Weights of a small transformer language model: LayerNorm before each block.
MLP neurons of a small language model. Each row is named by its layer, matrix (up: input weights) and neuron, and shows model dimensions 16-207. Each number is 128 + 32 x the weight over its row's rms, rounded and kept within 0 to 255. Numbers have three digits each.
After each neuron's rows, "fires after" lists the tokens most often just before its 100 highest values on Wikipedia text that the model never trained on; "fires in" lists the words (lower case) most often at its 100 highest values on Wikipedia text that the model never trained on.

L7.up613:138081110130138154210131131148246122186062153142120124119126091149176074129126060162098090094091111129175130149072135123114134154142112116078189125124118130123123135161096087091115102167121145127125103183162147135139136062116134108147110157146166132115108096159113088141115083115125076119103119172091095113109130109170030143122103091121184113091100178119150117123118125099102139147142195105107137102128117094132145113085153139103124059072054142066109175109111165114092193141125101169138146085142148130122182143119188073156120132122126105123119166164087116126121144132140095147
fires after: ")", " was", " Fu", " is", " as", " conce"
fires in: "an", "is", "fukunaga"

L12.up367:153147144211093131029125165158090087142180155152114168118101168070156084154121140126084126163105142109148153130156134125105091124129119156162080153046074167125120097145153156177136127146083139177077067151116189093133150128054105123122103145115050161130145124141112141147160194138163194148106120191145107069126149176149171122165155152115094115127127175127175185147090099092094167092170140115126116124112146131204127160136158089119151131130111126079109153142180095136102115177165153154134133099124084152074150148137141110112136115059092130143131053125130157086119106147125113091
fires after: ",", "."
fires in: "he", "after", "then", "later"

L13.up235:204117094103188120110122187117160114171111122091138158110122151131172099113128137131138119162140105155133188113123118150132088167127203089100155032162154154062167148102149126144129065120073153122089071183129105114135147110096120098144138121148122187064152131121082180139117164072109176211138146070123117101137159204164084169092076116134105145134164102128133137190121145148131133139169127120125117106136132125159149069146132092128171152163161119149099162082109063136135091153102130174150107120116101190130111130177115104121101121060128096124122126085141098104144213168167131117
fires after: "\n\n", ".", " on", "On", "\n", " On"
fires in: "on", "at", "12", "1"

L2.up256:062159106118140143152169116128106137088139062098106142142125125066178146151120095119181149127157151127149115119090120139121167147091181159064161102113113114118121115150173168099102082198136128099101119139067125129119169093123173134155095127136131091089165099074147078100121144140125163142150140145107146097149139151132051141099119135132090205175076143098162148189131117124096149028193153133169169137086157116127173123087178112177117156155160106159117125116115088118155131149119095156144133076129175146106043187124120148103128121114112094150042135116104141125074131128173157124
fires after: "\n\n", ".", "\n", " \""
fires in: "the"

L10.up606:110155107154088141104127154172217083146167053132071136114140089109092172111096058118135170147109131122131111177160108102127085173149125086081125096161080166140115126123171035168157138125168102173133121105105116154103144072145138150152100171169152128171215103174162104161108144192156083117170126094169120124156161130126084154136105152115082139196143088143146186180129108107118172111151158102128149107143138149116150148112077069099120127143116108104157110196206125124119135155126100185164164125169129078111111105163103118153110136154094168078110068146132053071154122125094168174
fires after: ",", "\n\n", ".", "=", " and", " where"
fires in: "she", "he", "leroy"

L10.up205:147117108146092193130109131093176137159179158088125140143145100103149130120077099107162159108076199114134090165063131139124139167114048116126116144137130139134151118062154114113128144123143100173136130136154118112117154084124110173137137149095136179088175093181167099135107154162192109136136113176133116154101113100186079077193084128112135150204135121144160158116129163143120173143126105151138131097124176093098110170137112109158094137116147069137131118181190105101171197148111107159143186124141123123137134032074140101142093133065074124096186135138128122083188117121099151147
fires after: ".", ",", " and"
fires in: "it", "she", "they", "and", "he"

L6.up2:125137152127083097147139135068076103140155095138162179117144135057163139111137059123126179173160181155183120141094140105102096186109114110147117149126087099071138123108173120137152126092114081146163174116130131085140152117065102159137099125131156128107152208155108110109157133182201127181170140156125118088135162109138125187160093139077104136144163128176197144132150145084112139171190097140122202133109161138161114118120175122112168154102157135138124150125116140083153128160102164159148168152135090108168134104102191094120053112077061169064122137124130117108107150118104111181
fires after: ".", ",", "\n\n"
fires in: "he", "his", "her"

L2.up541:067134131129155123174161052111168141100134098166072132159174167100224133136145166145124112082134095145147050107128124096068088140114143125098125201099071115090149120137104091068100080105124084152109134137116112145100171120173195112109146084111156138137183123159114111128113132128143141088100129174126116134139125166120091108144130110117072162106114160158098116082091131155083165098147115146144141201162140116168099086154190128143101197174094107106137166112121129093039122155157201141128124145158138090127085160109132161099157117107107114085090116116147197119096154148162114145
fires after: " the", " Ministry", " Department", " Secretary", " Institute", " Court"
fires in: "of", "for", "international", "national", "state", "united"

L6.up111:150124124133115133155143135149136101129226164082138139163094132140135102106065126128147131178145184089122112145117117136101113130134175148049148103029097099178130089088125085123124050159080137091149118160135099146123145185140165139199154082114111161165123166084132117117160130072146124139171090118095107082116153127108118117124115092136081132132115201141175119149106111151119101087110133127139118139115132157203174151149170126180129129122118119149129080106139082077130133171132092193113148107095109111099110195130082126125128132129124135184050079140132218097092127095144155122
fires after: ".", "\n\n", "\n"
fires in: "as", "there", "some"

L12.up600:074135159145104068136118163184166116117156106117139110132095157198161146147108127027167077137119120134161149155112132131136129149138195081128083116126114155080107114124098097077178137135162101126114166198098135139108129086160190106082137179114102089163139186117120124057167104138069139173101172031082096135120103081127100138149134155145085122140174154153126099173146155109133176133169154129107143047123157156126092135077095154096101084150162100148104116151116114105131104110129113143153153174098133155203171148125169107122126144104112148070083118117171120096165150138172117124
fires after: " was", " as", " is", " were", " a", " his"
fires in: "also", "a", "career", "initially", "their"

L3.up325:145066133183139098134130187140110106134167096094126187135135152173217148154134167123121155165155130135094151170155128065099079121177123124109121040097128154115135148116178111120094140149110197104113093118110108129122180149087115139125098097120049156097171134111124185152093105136096141148156150102215120100118147198106051123099103152127169167183185126145117160100127154085151112141128170114099156080140131119155125131150149138143112161117171127121105083171184211150136123168177099188071115152068107159085189166193131115109128107138113097146120077182135077121157110130130127117
fires after: "\n\n", "\n", ".", "%"
fires in: "as", "in", "were", "are"

L12.up457:113093162104110117114197205125194074123087101098108148062109175179151068131119144126131139135153166117082184168144118064048138138138119134171161164054070190097134157148142155112086145094122113144071111148113135090110148139115116122125115098151097123111113151098116165105163141121140122146113132081183131102178128168118125080137143106110119120114183116127116191101127155104164148132139121175137178069124115197178147133147184088127184139140157106119109191124166102172083073149165141102123140132117164083102151092129181097119153118113116166146107106102148173089153123068095155166
fires after: " University", " Ministry", " Department", " Minister", " of"
fires in: "of", "in"

L15.up345:145082117182132143091128125119102122129186127118102151133094114124111144136130160141129149139144161132121083077119083097084124159090189142138111124183130123037117129132126096151100161138052084169131112187116102112061113137115171139192100111175131149132109115151133091183137138116127167205101120130147103108149137120098141115119082187106078128121153164110067164143120181100159166110174139109207042129160165161125110149141135131133145136141175155127174142116184165155150135111148143092149131121113111155201134082114179112127091189094081152100137056154198115086161194098163075080
fires after: ",", ".", "|", " |", "\n\n", "-"
fires in: "a", "party", "no", "s", "oil"

L6.up130:076116106190085070082157138117108068175130119125170209092131119164184060195108111166165072102181190111109121125148096127123056170148191122128172117181105095098141109136166129188154184142048160056155089143111104151178147132086146136172113093150090118131140157092171157106139161116109113181125162162139148118108118136118054137142083148088125130164169158093152118158099111128182135130191110086180158074148118142149113183113160156128149140128147117149150100090133164125172147107159096137172094143108067113133143149160181115132110155104055084139128110132135138108082146105174104121
fires after: ".", ";", " |", ":", "-"
fires in: "a", "as"

L6.up577:106137103174138102123140126053071119199168153127137170175142123180181135113128156147166152198167134142100098151110134065160110101128159158122107133095093118085124077108142170153143132089098094113158059101147130101136150134091132133137113098151134204160132123128083161052175141123115138155152092116137107101070166157107111102117097126103143131166140118132130129127142167123159174096158099108166138112204106118148077197117166117111168133191188110120093141112137055146152121105170122179110073082160093146085172130095174117135125118127130069119155134138127141090148077136181127110
fires after: "."
fires in: "as", "for", "during", "some", "according", "many"